{"intermediate_size": 320, "schedule": "wsd", "final_lr_fraction": 0.0, "batch_tokens": 65536, "max_seq_len": 1024}
MLP neurons of a small language model. Each row is named by its layer, matrix (down: output weights) and neuron, and shows model dimensions 0-223. Each number is 500 + 25 x the weight over its row's rms, rounded and kept within 0 to 999. Numbers have three digits each. A neuron's up and down rows have the sign that makes its largest values positive.
A block is one neuron, or neurons of one layer that tend to fire together. After each block is what it responds to, as a language model described it from the Wikipedia text at the highest values.

L3.down65:492485511495504477503523477486469554493534503500482513536475524546520528478490523474510493504519487522521489523522499522527510528507472537499517523531446464547500533536495494506527502496520534500499493484524511548487457469490479518474493526550467471499511527457507503510499511524493510492503519496495503475482498474523436493514532496469530506520476493505505453494497501454522483499562470482559487528455533484484503425496485567511457515496506465523500487507512445528471492497509439503506495537471504535525473509481497516465474512511472475529514524485494515458512487536500509514471474491466517467512499522519512543530547487462533514530510531491516465463509488492516488541518
L3.down117:485447482495526524502469505477545510465498507483542515507517527476484501475482527474482454514520542519519539495471516514474488481495541481518506489524461497487469501493528508530522516494479483464495455489456471510492457518483521559533487454474534497521504518512500511495465438541468502503496501447462546510529525470486522502490526550526542515487517553453514507485489471528500475540529472434482485494478489533489518470509468514544481471486501498502536514474495522451547474522526503523500547493516496533511461519526501476518446493522499497487509498495489497467492493448513494498494491525500481492474491505541482501496491456488494519533518520502466509511534476478482470501467
L3.down154:533498495462506536483492481484519513475500490524543497522513511506502502514512508451452539497434502502498510472532513507492490498488519526513480466495498498486532527476476514543427511458475473520476447531522519480467503482467455474475462459495490469503492539479499489477515493462518495501506507485499521521523520486478525479506508536509526505514543504460495482531481516493472448548493501511537453531485479532486479524477522547477491510496528481439494505506474503503503501483506452494469493542515444520496471534500533464518541489483485517498479495499501492497476520553477468460414532503493503474484499543506506491463478529503494512496511512532526552490488514530510494507470
L3.down172:513518551510489481475505494524517490463492498488488513491514459511533559499457498494467528532446457504539505496497505502485464546515540470485513532515491466500488526474521520478510492492493478516464503492519493484507468496474512446470526468476484513473554495504480512492511545479492547515538510518530487524523521522484545517503439476512480530532494500549516520486509483436469487517445538438501513585468523511505499511492482501508478519536510553468487500517508502510503514510497487473512488528503511537466507523492465496475520509483496508497505528459510513462505519520493478563448490497515521502494459537504495491478510473515504511481440507535482493495515512490485475481519
L3.down187:537489505485497514511483526548491527480483506494508493506490538497479565494517481514517528515556515499549495492484504468490518531502506487493451437549513487501475478503502529515511484488475454494509520485533478484508501516449519507490559480482522510427509473484497493516514483527476481450515467517483512497523523527463509472524480491534444499551471518523526511505531502457519458535531470460482502563455523495506475475499521516457488509532484524513492501542495480522551492510472446514459549508481463541509476527493503479502486495483488498485465509534482472490524498499502507493475522493497488518489521523533546473545490502504517521500471503521517512529489508453490520476508
L3.down208:510483557498498509494510530484545495498521496507522492469502507499483492492527466506480503523513498497506460477451465495460547528541504506510511507516524567526489539497513514512521475482511532463493533511509492472499497437505543526508507487428513512459490482516504486515534549529471492514509510540528506481430515514506478519509523519538505501526482465497457505514520483473486522506463494512498482543481462455523514468521501474460452481535505501520467479447508547475500488504483487482496509506509511478491508502503471513467485545480519530435515485525470476531514498544512519499520520508473502525522550522514527522464529511492478531503469485485530452471493480539493527530490
L3.down209:514495502536501497490493508522490496526458476528558485491479461519492512508498456492485532499523502481479494501439530489494538525488471485458475517491459519479498543511482537511487489499480489490500496528495545504479453528491483492477517526530519478514549475473487496519517495511524555479508533502538488460542465533472501439501469535495489511519518487486497529528527534472517529474475535482514516583478500493503523528473500474529470544539495517495488518527510480470460482489507450467454499484522488495526515501486508487490440479497490512469471482499555455519464504471484470538528530528494518493505464493481488482550488474528530532477472515492480508473532495486489506512483
L3.down306:589535526491501498522529520462528485451467515500497534524487521484446514499501481523539508525496502517491488497506448476508480509483509473540467515510505492484494521470437480522503516503522490498431514481558517517478516474495497518494541493483529501510493520497493523505484488464483540526488528499532493488550457495422492533487540522491473469502533473532480457518448512546488485515494495513504514486525445463509488517515494495505482516552470498524493487473499464533506489504497500504452467507484501493496496507462533543503515489494488519498445520456508533490505487490502514516504450505463520483523502531539540502484484510476542512500492504535543485502509466493507500525520
Description: Short consonant-vowel pieces in the middle of long or foreign words, often names, such as -vi- in Mousavi, -mi- in chemical, -ti- in Destination.

L11.down59:517489496492504511493502502500493513519472504505503527499515502516480514497481499497499511496505499503496488504498496478486502496503459486477500502493486513507519501483495500496494487474513463478494496492505504488519508491518518517508494505497523486470510491512486489463504504500464498496498507495518506504512534492488484497496533495518516506286583519512471510487535494601477496506519504516478499438503509510502503481504484497485495503482495512503503505491499503488493507498486499506504490509504506522344494520500499543490494504512485498504505537507493502511512501502492485487551501495582513489470515521511507503497512489519483510505476512497503507493493495497499507487517
L11.down143:471476532512491449493505492496528563463475526462491497497469515446507499469497491497487495500517488507447521562469513564454517495503484512522491476469504496470477512492467511491517514467481522525516518490493525522531515516498495443497509472519441502501505533533518508533540526513449504504466486506485521510543469512494451528452510494505522503415509524481472507508498501571451551513513506508477543456523477516495472494469443482483454503512500530513498524520511508482519528507517522484505493482472510499453533519494498521490488530485515504487498495531477492490513486525464505524536517490543553499499461490445529514501509496503520521490505492528475504498512485508499513498486
L11.down160:507489530525512508487477490502521531522482519481451511507529511550489485492503463465520534490453495516546515508510520480520488499496482494467515498551509521497552459496500481491511499486490475506481490495506514460450472461508474508483520497471483476511457530495489471502492542490455496495473519508513498482529525490450478490486473507481521505398495443497494530527580542607482489503472536484521498463520492516481527475462493486481516502459491512525471522498514527505502490526461527487492492528511494534470521527477533487473468489499484497522519504522508509524521493496478477492567497473505476512484484500525484475492483539523470487484519486463510528483508487513491508524508
L11.down227:526513457495496506476513519473499519503509520526467508490503507488533459497518483511511463525492521494503536542526483465495491490489468491469513535500509464511542499524495516506506494505448517450489509462497518539521502509487500511470479504488517514503489487506442503491512447534489486518433522482533540551449532526447487493489498470476507519404509470496538511495518514553490509523492519507483489483496523484498513484484465479473465467539489525493500478476495499497483518507477490505513510503481534464464507471491522510515475504496517484482505523500516495484524520499486522481502460504519478512471522492494493535486473473476444480444581524574455483505484524462467525524522
Description: Mainly such in "such as" after a plural noun (languages such, groups such), plus pipes starting table rows and paragraph breaks after sentences.

L11.down7:453487478529504529495504491485494518530480501540506492517520482560507477484477490514553548507473465450472454484506497514468464466451486535484481536490505504507451493490506556510543495466471530525467503460521476502551486488536471469498507559472464524467468519511502507505499509511511489476521501518480494489526463523500476468495478501525492490468488516512486515507499461495563529516500489506499518503500536497489485488514480490516495475490485507491533505518465487503540507525533445484523479500492541526467487522543489519473455499500521499526461507540495523529518493493491538473460552497494443513502504491505495488520517547482460496476442517500452482545476484522469486511492
L11.down45:470483476510515511538514437520508520489520559535528507521551521497487483516502521490474474515482452512549521490496455514513498517487518516519515476479502523528498494466474515517495541498493493484544509538513506499483504466478492485475480489475524455542515519501494480491473528490454494464576502484520521519485506490507466482440507549523489511488529520526463528477568474509436511527513495489529478536532493470466492532497475484530497476460518510481507491517542514510437510497499469509497480529528446490471464462503515531509502481510455536506512474488501545540489470487485512517493483510511474495488509469504487511481537494481527496501481532502481498501503486496478541561490
L11.down173:502440496508489512480531514489479502513482529476488556478547483486481479489464513500513488485507511526548503517452494500545542527483471509481509501526446491511519502520483453514504511535544472501538464543453477488497473475455545496525502533536502498545496513509500450508463484508536486512568493478496486476498534478507537491525526547515510519499488472494476504483549507511482529507476531483492501500503516479471487530507567472523471469474484501456512501481496444496470527479480458511527459491497495470436541473483480487490473491504481488494508530501477508472501519494518493482521501491513475492538544474493538509507522477501462553520498449519521512500499514515502483482518
L11.down204:474443532483484500484528498534476474491493509471483457486543467488526501451500482506495471477493494474543470511492467493453514473486476502506523518517482483464481530567476497500519501525526496477489454507480501474527441498502508492506526482511486489523469534510518486512480535559470517500527502514473485535494544519505485482540508497478533530524519532483469507549536532493492489494495482512526494560500497492492501483498553496533499562499495516481481508478449496479526514471499424535539479535498506474532507477508516498522474511480524533499492555516493528483564516518479510540464527508515508479478496513527488521496519469518521533517465493512513490501505442512480531480485
Description: First capitalized word-piece of a personal or organization name, often non-English, e.g. after al- (al-Sharqiya), name-opening letters (Siddharth), and middle initials (John F.).

L11.down30:493500499464519497522578532498479466485478527521487518482506473557488475476470471479495476514484481501502526484518463470469484508468480516511464454516526578473508528513504522524497509508543504501501515483518486505484522446523489513483487473497472492494493492502525496521517486515534515512528518489496532492523483496500478497501515503461502535493501507509478473543484482525519508471526552516496492453511511487508462487515482508460515474460509515513465487512547453557500535536463436499505516490484474458534519511495504445507500491535458495494489464518493498487497468474511524470584478506448499543527494540510527484525548495489518495525508507524513506493491499503493477435500
L11.down273:479520480483484498482500475461489560503480521476487489544508483555493466495487529505507496487495492485477459479486466506489495477504517542520538498490507528453510496493520500531506467511506497485520500473500516489455491459534492505516508543541511483518434494476536490511487477477482493491454505532521507482538505503511503487495496520506508511509477489482550494506455487559530488531495506480477495393530480495473468496517457488458534510532497562472541535537536519520525497488480501512499497499536493448512489500525485474521477529537486522498473465508501539487519494495496517507587490499451504492492533489524504497485528488465489501490530518527507430492503515497500509488501
L11.down277:464494566525542459532547513488509537499516494515519527493512457527473521484497514482494460452493552534464499495506495495483495527488504511543524496502523494509461505504490552504508468532497488484455531519521483524482553511519487506518465535472557485539535470524523503466483529477457525476524492490491526466527530458467485498514504492494493502447508483496528488508486527521513474547503500512466486537535487517507478448519525486471465479454501530478499531501522526460529501479500496518512497466494485494560523469507468523470463531500484507459475487505519504486507517528457506478537519487481484498492505477518500487524516424539512498507506499501502481484486501501478461541526
L11.down297:514492530511516489536487524489509510511463481523509508505466510527530507487482499488493499451550495433492533538514516483516505495459489489464522504532497557504544509476458496493465453534469516494516527483491486480530508504523580509527498467534492453482544490463559521521524526512504490494510524550537469494544505513516486510468474470484522477470500497505445509530522476543496510474528538528488483457524496517543468501524479521458493485454482532492508500500522503481433537512511512489499537491479465476482515503471483544486499508493503522531504486469507465472501495487471467469487522492536474529493470521466498484532510508520514464511460511477498495492497487500494523493540
Description: Short word-internal pieces in the middle of longer words (mini-mi-ses, crit-ici-sm, rehabilita-ti-on), plus the closing = of section headings like ==Career==.

L7.down189:526546495534473539514524516484526490502534526455478521504499521509498526493511524475479489538521478516511506500483494460512535501495507533497508472502512485501481530505533490557473450531499463515560488485500490458492442537476487506517460530475492493523482554481459502494501513491521473511497525478518510479531486501477540517474487522467521495514510497523506444497479480468526500522512505494560502503449584531497497534494506503550510490465514469502528502449479464497531485456502555524527512502468506532541530502495488537474476492464495474510475514531476502462524530526494481500457540502513503493485534503481533544504515512504514511501506480528499500512527481529516455480539
L7.down240:508512506529484547475477521544478484494516468506525492526493586506547503517514482482501529475517488458542492507487498459475495480514515511555512505503536462505500496473560501492526504471539494505534502483500472488481463468464476499533508522495490483492482462491514512467522512465483511476510513526464483528506515477492548496489484504504499493487545481507508487506505505464508466485511531507524496532461530513522444484470518510532486539485498514528502527463504473513525465492504449494476527557500503489485511514528488487469466503496483439507491521496490525503527534483469506451439509470519513488478474494458473470504494531511503469521548527466505452490500480529528441510551
Description: Words that open a time or condition clause or phrase, often sentence-initial after a period or paragraph break: when, after, in (year), until, because, unless.

L11.down29:500472489498456530485502510461507500516539502571501475482541444495513486514510507504487476452475465489516528476474490521502500498533451505470515481475526485453460541500526496465507492509515525511472532514533522507497526504493487476519495494519511511531462477517522498484510479509485495492520499476543480512497489496549508524520494530481524493427482525509528533450475436531468528494481549452497497529462499502496539523516441492476532494492485500516531536490511505535501493463525493471470482501510464493518506511549496489502489514488489487507512424537485508491508508523501506513530482525526521502479466493473507493478481469475476495468446439494565467493490495487528500493514
L11.down126:497487502486521505530493476515510497524461471515527489493478472505449507501509506488524476448493489540512471532496484483465510478473479466488519474508483476566511515480482467495478508491479466491476516517527515513488479530467448494506545463498489508508503465488495493493498503491486472489428514509534518529479473528509499479515512523497533495476500533509542523507503531378483447507457483524520490515506519479502489492473460497496512481494502473505506507475510503482480489521545533520495483503515488491485502540507497483510473518468474496499509572499541506468485506499514495523393507514508517507457482489499491534476516493531538452505457506466492483498519529481533483497482
L11.down158:509465485492526514485451488471490479485519482477486499512496516474532513579510534456464475544491472472544478514478485450540514516501463475504496500490518453492541475479508507518514493486474501509483484544515474469470497502470504504518509464491486489529446496510528516492499447480444538477495476458526500507501469508497485510544489517519491489459489509539509483501496511504469540438498491494525460536470503518521553489512524516501481485492514523496536511521483486522464534499498509491509490523510562454511497513488506501503505522562534492493518489503494512494497541495490500487526502462516500529493502519458517542459438472526536500452488488481520471545500478509512508557521
L11.down162:499482514536481512457485518513514466456506469527514511485498523486499530517469512517470532489495524479513503463473497519480474516514475503543546499471479433498495476541506534527475517480518502493509500511477490579441468502474498506477465526512484517520507521527493516529534481489498508496420505449490518501501502508496480517505477489535494494478472486493452506493407471513508506515485430488524500559487519510495503493467483520487487474485532475507497541529457473496528484518506513496513489496500477458475486489521511467520492510446505466505504493494505511479517509501513487472449519481514475547536513511487515506529535520520467509475488521500510504511444464556482505541515
Description: Tokens right before a bare verb, mostly infinitive to and adverbs or conjunctions after a modal or to, like would eventually, to rapidly, to protect and.

L7.down15:442515536491534481476481496516515518520506476523513504508496526450511515473513477554477468478512512488497505495479497490479518498501487551540505488491495551518481523480496498496485455511501503526523476532459482489474492528514512506513479471496489558457505481518505490509487470499524522496500518471484512503480512504488520500501448497502479509636448479460491471511483497416483512469455497529490486495531496496506483500531508493516459542510508546523475530529494497492489513458537537480511506471521485511546527506547517488507505488484520480492488494484509504513538456479484526495490460480473461462510479504490524472465489475491525524477466501489525493471537517537500496503516
L7.down22:462525525469509493437501535484514506529520489483487493512505526515528526451521463512474508512489506483482498471473512505487515508467525531492473469466532511495490516471488513514502491499497491503517487540476484514494491505511483489517491491492517526515494486505460495496497458495506476517498500508496502494516484499486496510519461495473502510657456489495529522484475487395484509497448485522513491518488437513494472482495503518544499524489489538501497506520522513524507473439509500509481499516507494485577502501506508455516505480508490456466511468507513522551497483472504529518471494501469479483549483484509513492473504482478485503474534468489477481488520534530489509489532
Description: Inner = signs that open wiki section headings after a line break, e.g. ==Music video==, ===Film===; also mid-word pieces after prefixes (dis-gu-ise, un-fa-vorable, cat-eg-ories).

L3.down75:508505500512514486495526520525484535511516540489460500492522447495547477519469541496524483469507493444470479492466504485436510511521486485463491502511550529504528472478542454446540478500528517502488467467501471480489499540537505524444520478483442496566499488494515544487475483476483513492514526546520473502471514509546493487469548460529496510499516492494513478482496518517496511497504462521479509526526561542514534477511495519477532515496513515528478526483514526483521514527502511471504483486520524424527476482543480542515494531473515533525539477499508466491514480491515518499542511517458518496515501469488505498495524507485528504515513510501536489478512516489516533534477
L3.down79:492505485457507471487520499507487503503498473517502517513506519482505537485473510510475508505469489503508516489478533504473538472471441514539497528521484565470482500506556515504490513520501486482532478556471518521512513479494484481528477520487539542456460481523504473505551464524481501482487478477445475488503461523504520511482484534510514512540516524491501506530470497437538517521459471492513521512552485468544515491514485563500453501470476468489509530514475511557499499465527474441496487473524512485467543507527515492503487535518483470518518535499545523534455442522516510479480521492498501490500498484441481516507511468540507520472498528499495508492534477514505503505520
L3.down113:515517493476492526494498475489501473514481496509484540528513498473524474443532503452505517526509503494494524504527562492490520498488470473465556528537493417479511502517543496494519524503475491468547504479499474504523493465490497508508431524485519571486484474480490488500530512519488467510481541512482536501495496531498478501494515485511453486552472482536515464478513487454506490538464470479503510587528536498499475474523469478510501540498478511522470488479498475490490545480499513495524496478485494525545487476477526502472483524503522498476479547513518533472495492517490481522439467477525520486512515556498485482463496526504484517469509519492467520517517481512530489511499
L3.down132:500502510458512499469481484491493450512475505503496503518499501522494470461500526500480539501492451491490532476509476499464526518520507504504512497485479527493468500497475516494516520498514558495536511511457521520476500511477480508515527549465528534486532493528509535493496522492485523495491461501487535465542466492519518494509476456498492480580526498499505481481446464444457517512502496466545507509516419514518519499537486488521508574488501488494507525518498519516552512457558524499505494457550521494544506490552472528486507501532507485478514538470501484514472522525511527535472506523531498494481502466502535496474492505523506545500556508481467495483512524539515493482518
L3.down137:517490546479498479463524504475517528537511542491438511448431480504518496510473512476502537554510471533524511485461495484498491493516485487503511430515498514536486490494482496464468531462527492540482462519498497473472547493540500544472542503467502538524455515505492511480507477496511526444502483475546460522496555549475555531509499490516512516497464505517523449470470524494541486491536491526525488509468508484479505492482486521496525534508536507485483516488470508508492487474481513512478491505504500518500496565503529466469491553506514485520514482506505461487488528503500482532509491482501515490484483513496517502523491508503502492529581498526515469483527514528507491499471
L3.down156:516486482488480514486503490495518527551482538538503499489481473487513536483525509509513512552491515517511470517534507499499519513536496506538501499519496485540513521512409480551479501511466455490490547468472470477493559510469537500510482488487475490453496517528480470493509473495498506512535500509499556507472535473551512490514488508503523490565473491518489512543509498400489503492506520520498474560502501476506552515496498514468525502494554499530492510517511512521495515504499533468482566511475493495548513519537526524499516486461473484485473424510475507535513517500487472503485495489474519446528513513488498486508488488478465501497490509515524531484488493499511493497508
L3.down234:483488515481502506488484522506496509506498493489479507521499499528522513469483495518479490494551513498492487497509510509484523507480479503521516538498519507495468518505467494528482482508512484490507512526502516512515492492488469485509510507503512582517521475495495494497507497515495533496520494508509483516507504456484488481489495476496477522682477501495541470501488507413478535505497459512482492574510459489474483493482513535522502521489481507502488504528531474529506479486512526470484504496470466502581493500528500450520494491489542477493498495504505517549501484473526523499436499499503509491480476494512525473442500503475510524491539467482493497474488508532505482505495
L3.down248:536549518526479514506471528487496512505528475495503481536481522477543484512516480472514448517514517507491491511492565504570546472520480514525464473464492468546498485456474539505510477506501510475465497495507514527510513500502509530507479503479508472487468535453497466505476491493527473492523509511504494504530503459507477474484453517458491478497485524498477474494527502433529538510502509460495518543500463516459479504520508527501536475498502496483514515505465481500517481491545481502522525480458459500529465434461539503552456452515493459493518472466543491536482478520501505524504526490483479493464478485535476496491526519481497489453474505500528490499495473484512450477502
Description: Mainly the second = of a wiki section heading like === after a blank line, and the paragraph break before it, plus mid-word pieces completing names or words (Monts-égur, dis-ad-vantaged, Immig-ration).

L3.down42:507501511533509507501487508461510511518505457481524452505527521502561505478511511515465513488482483460541511488481496469483438507503485496533474515503517490524501520534538529505503494530515515472530499534502502476500529490455522473464447509542480472456540510507511479470461536554517526513513480486478474460524486459502496475490513463506461501506497471487546492434484494481480489540433482504515480492489501560505481507527478472494527475534453521489490471485484473492487508508509496464519517558502515496503488519515533539486470501513534421518503486514484470489500499475475512489504500460501492520447518478486483504524499512512474513521446508444510493473501535512521490509523
L3.down81:488514470514491473489546497474521492501475526519558547485518487498511472507517493478480508507489483497471492512499492502491501479483545538514511536514541462519485469439490538461526509483529534476479510522526514518492497437499530495548527535500484478513529504488487469482522452456495545466475520544517528478505493528471535457530513494490448525560452499468508467499523483462497522506528507517493531543520473496531498493534454488497496510501538488515500505498517507525477512511486504513535478498513476470517497466496491540495507522535460474498485487470471486532489562497507496520481444518510502476455485515513504534479472519488435539494517488513522465508495475478538481499485
L3.down109:504492508513520481501501488515470538440531496505516505525506451513497499531492488459499483532474493473519493531505533481514452493479484453526449518489550522478480491490515518490489526535486492510519489465503481498509471472538480510542492504500471485500466554486489489518484516485474539491487506527505473509489462555494472505513512518481488476513484513524531521520482514422550509521524501484518473571517524480434521514504454491477534455543534515489515520536537515471513491523461505468502481503476504476554509503458483497508474532506482519485497468531502495502518504519499539492532473489441462499495460521521524482482505525527524437471504506501481496538483501472531493480490
L3.down217:503473476456500508496510482486522529518474504495456502529488467461524495491500488505512454501493503443493501507477513485506518501543466500506489495522520459515552521483479540488476526501509479486476506479495496518499483481481483490471540507480523480468469486449446491434499459487491501474567478488483502490497480504526493470505541536564495469542480489463496471484561468468533505488499512507496501532467478514514476500524473496484541502493459510489475442467477497519491491522460529506494507509448480525529524499511488487478535524518514460513506515487531486456445521528533483490523469512495497498551489489512474510512531498507477502501420462473501525503494503532515518472539
L3.down236:506500490505473465509517497516512490543541505537504476531498483471481453499555475496527500529504457496553517511508495504507482514538494461477495483498476441487517501495486494463459481518432533501527554509497496520500526505524493469500490496508500509494534486513463473496513484556505477493540497529494496533523476528505496529533511522529533515576516532457498519483515465420533518552493548500495522537509486502528490504504482490484492464507534517498511527482538525475492510463479501499464460485518480511539489501521501492496494488534508518471478491520544506460523478498532479507452517506486497499511478506490536495483434463505461517500537478513506491512505543492555509506524
L3.down246:470460475501494512442518483484495518510484499490552493533517474521543496527500502478504480507462478473544515509475470479488485474540488443538452491467511418523512449512497531511439495478497504514509527494487482508490494508487494506489513517484506471501476493477500460486518457505518507484515520511476502514530485513500514502518481498504522489575523509497542489515497519394527504540531513518529497568517473506507493525478476487472506498494542505487501488489519477487540483507479508496517456503477504515556487516488571500513440510522492501493469509513513468544522529470507489453459492470481498504468490493518480522496519511519542491537533508496506498520482496506491488495490
L3.down256:535513513528494519482497462479548497520544508496553493535510488534580490521477487434509513491502478484534525516496506493481447475527512506527476496516540462520521518507512544497476478517496487461556496525474522485487482499457531461502475551474498442479502488500535507489502510508503549475511505474476501467512528493509471485494515491500500503518466502489508523468506474435529495520503518518509524552494487514470487501503509536504499480473489491476521511494561473504494495469479477502487525537468520544533478518471529438496486528496509503518464494500505489513499453482453514462490485464483503512457469518486521479466529537537496509522480488488502465445505480516492495462521
L3.down289:501463521478463553481532458496493443532478465475510489546452535505522537472480491438487527530475533504566507489506504516473486515490487530536487530499531525511545491510484463510524510482506490482521475462505442473494480526480552524546476445482502479466509502499529472531498538509516517505478519545494488478512500517536493509482505494503490470545517507491563456522515463446466502500457490517491490524482489531467495503497523505494503550488523489532520459513536498518499516511499550461523477499493539512502490522476523496484471484493509489495527481524502493523508509479537474510502535484472504486449521490514532448514519518498505519505489500488500521510527530526492503465473
Description: Fires on "to" after motion verbs like came, spread, up to (came to Atlanta, came to prominence), and on sentence- or paragraph-initial "In".

L3.down14:466517506460493496488492482508494497498475515484531458496512503546489502536495486511527538488474515514506485470511477503510475522479497470488535549496481488469491504507509506494517500486490504482477488484520557519445484472490457465454530517464502480541475458471499499462524544484490492501511499514489501518490473489518508545549452483496488514507512491501457491514530478497485530416520527491554537551509500480515512486466493465471536489558536491496540511512468483478530486510498494542525487521517506542492494507496547532518501516515453506491492496514528482526501505553510500553557445530516500543462505491511514506538523515464484479484560499516537489506518478497484500459499
L3.down62:489492516542476475457465512465464484502489491556543544503561492546510455522507503474491514493470472441471515570529544526483518496460513483470515471480527449480498474490496540508470505472487491479506495524499506476489483496470508511474483521491513500498481522509495491520448514519475504519501495500496494548485507495494518502494457505500487494451476497490487479522485517483538524488513555509507500526487482490495501467533496515510464484541485536522523520536493505508477487494554518529527481480561492516523502480479542482489475494529516495509493497527513575513507491533475501517498517479489512496453491500470470461491441510460520512479461508515506529480468549486458512500453
L3.down68:519480486536465490505457449496456490495502490530495493514483496463468488498499499474494485512525533495518497503504513484476533502467530476497503494496481540527486491532507545498523490508462474506553490532481464533472517502491517492478458457538495476489519457523472485491490464500467483463516513565470525541507462518556481506519510490501498446471480480494529504510497495422471543518468490480492527542521496507502513552487503500519461484459507481518524472478505493453471512493485547503475530482462503481524522551456510516508474500489479519508510518556522471521472521517535495495512550500465495531520491483465484509508505512506462483516510475517443515532475527508514513509453
L3.down99:536479544465490513518519507476511537519486552515496510474524500485527524512472501449539506509489514542500515521474506483484489495540490475484473478482552493478493559514537517504474507465513517499511511476533465466490530538485479519536456505513567501484486497507509487513546476524501517504502556483507517476498493521528529490499507492477465500525471497499484457461487495453481481493482428484479512498511505505541502518553488520509499566507505529503470494498493476476488506501477478502488549466489472484542492509511510503488480502464477491472479545502461493489533534499534535523476473530446486506488553515487499493519543468483519511475492504468552538515470528475525487481456
L3.down166:536530455470472505495507504542509490472469447527510531533515486503527452498451509490471512457509435502485500545472484502536533498518505474498467400465516466492456489475508485497481557517496507528512513534533575536524488517545512531505533518486465493518525502513496542472505508485531497493477522480473508544537506518478495461543502501502502491539518530498496505507469477442489480491498495480529479559518474470499495491510510509505511495497526496484492536482497522502527484504483491495525493462505513465518509507508494493498498466470456515512481545474479534503510525510513515513447482510525492506498509497509521458505489523501476454460534528495502509533481486474516495509473
L3.down199:478507495464497502473484512534489525502479487571498498481495496521471501504522498486502518528469496534427488484494499559495520507523521510504492519508460442508485492458505481470565513561544548475468483488537509469507545528473549521503486517492507508541476475513529511517510501497496480483473472508498510491453507514509446480517525501497465478522486443521518512460519514521502496504521492530482494525542482490464518527451501507513494549524506493496466506535471526478481481529515526549474496479488484478540486490499489515471502454532528491505526505456471499518491514469491508479517525514492516483492488480471473546508497502457534477454525509537474470494517488472450522517478
L3.down225:524479493461524480505520513517472508509542493511483495483532511505515477487462526484500506486489520521517491516449501500478472517543484502481532512519522527488499528475522501447475492522495435479526504498450484499508529531514509464504503514506524473499492522497497517468512515517485476449481512476497530509528515508537497488517462528507481530540503474443482514530536493462507481512491501519458554558495532472526511518485491520483479512536512507478505478487492497472493551545491469486529488520494500489519447472503482524502456529490523470466513524526486533469500558551520457467516502515433493513452512529577524526502496512501506472500472549496525507470523495513499453477518
L3.down249:469528460480485478490485557477503523478521509523520501497511479479509435516444502516483475485483501504464507512499536505516514500494524485487517485490527489511481492486447539471519490496554549500491472524454508486491491494480487477493482491520482488551497538547509490458460517446501537470489515466508509461499515514521537444480513502457467496500489448497440526475471512498515485541474507471470480479477485504479499500532489512496509491504461516515499514486524523488475470488471536493498488516454531535554480485479477524494501538506544493520508570518521505510482515519481507513447534519486493451513553476519529495525507508526533498475533548489511506481492458481515496489484
Description: First word or word piece right after an opening parenthesis, quote mark or hyphen, such as "a" in "(a product of", C in "(CLP", or unk in punk; also odd word pieces inside names.

L7.down34:515516531479521462430459537455498479492469517491466503484541485494509518486510475536546488482460476523464496529497538495529481491465503504486505459496503527467527510520511496466517506510520502537508485491507493506506468489491529498514524556492428485499470534472506479509527502529514511491458499477503458539518513485474491442477485495513514515517501491491497516499468508494517512517533504473488507536460531530499501519518504539490511456493506525473444525506473524532455444490546479504496511500508511535499522488478449512470501549473509491448516508474488462469481470490471542470538508490467513476506492450504493476524492512492534520532515485525526553454475520505492460494496
L7.down167:493479520544486506470533539491484518506549514500514500479506515475481503491477494442489538491513488563500482513557504489529476517506487515499456503542521449473461477449522462501488466544579487483470520509523462466527467527519478459508509515487453503473506485465483476523476486516482520480501482484527545515510511454526502475510484491478482513511549486491567513499490471500487513478509495532529491499465463499464456526503490522467535489494499506501477492500493507481521511453541490515501530493464486510460510486504504487501489489469491538492439485563497536517497494515508475501515507515500525478501497468560487475491460503508530482482503529504555500509528506491512466520485
Description: Short word-piece fragments that continue an unfinished word, often right after a hyphen, opening quote or parenthesis, or inside compounds (court-mar, foot-pat, grand-mo, mix-ta).

L7.down210:505520480484525516489442504536515484511496501508486528532493492522487485525469519465524526518499516527537559514518519531512497494478467525538499475496499498497478501491504503501489503526491474469459504511484514550502520511516524485479520464506446486429524481517487522500485432500472481509515499473458497485497488476470471482525457550443536524535531517470510514498514460465517496540483498529494455515488481492471516461497524471459485494555497518531535455479523454499542526526458460476483503523496516471497479475519490536455505436499497524482461516497493514551475478472486490533503497507494518475507504500522500533505502499528496493519459491482554536495510490475518483463502
L7.down265:546518521478495490461481535479511500504493507494491484512527446478499492491507491476502520497511446517517489506518511450497552523457473485504498480501509512486524494451479488487428476476506482509472518464523458515522505472525517471477523541443476529518523554482487548487537512532491495527459517504464499548504496472463518527530528508493498502551511460453522524479478523526529493538483510523474488515499482518450500496514470520506486483479446499494528495460510515494474474466457499498499523531468479516520494492508532483466514530507477514491481554514502490496469565439458495510500485529461504484506494495542512479476470519537502527478508501496521473540498509524479508520515
Description: Interior word pieces, often ending in i, inside longer names and technical words, such as Sa-udi, Can-adi-an, inorg-ani-c, pol-ici-ng.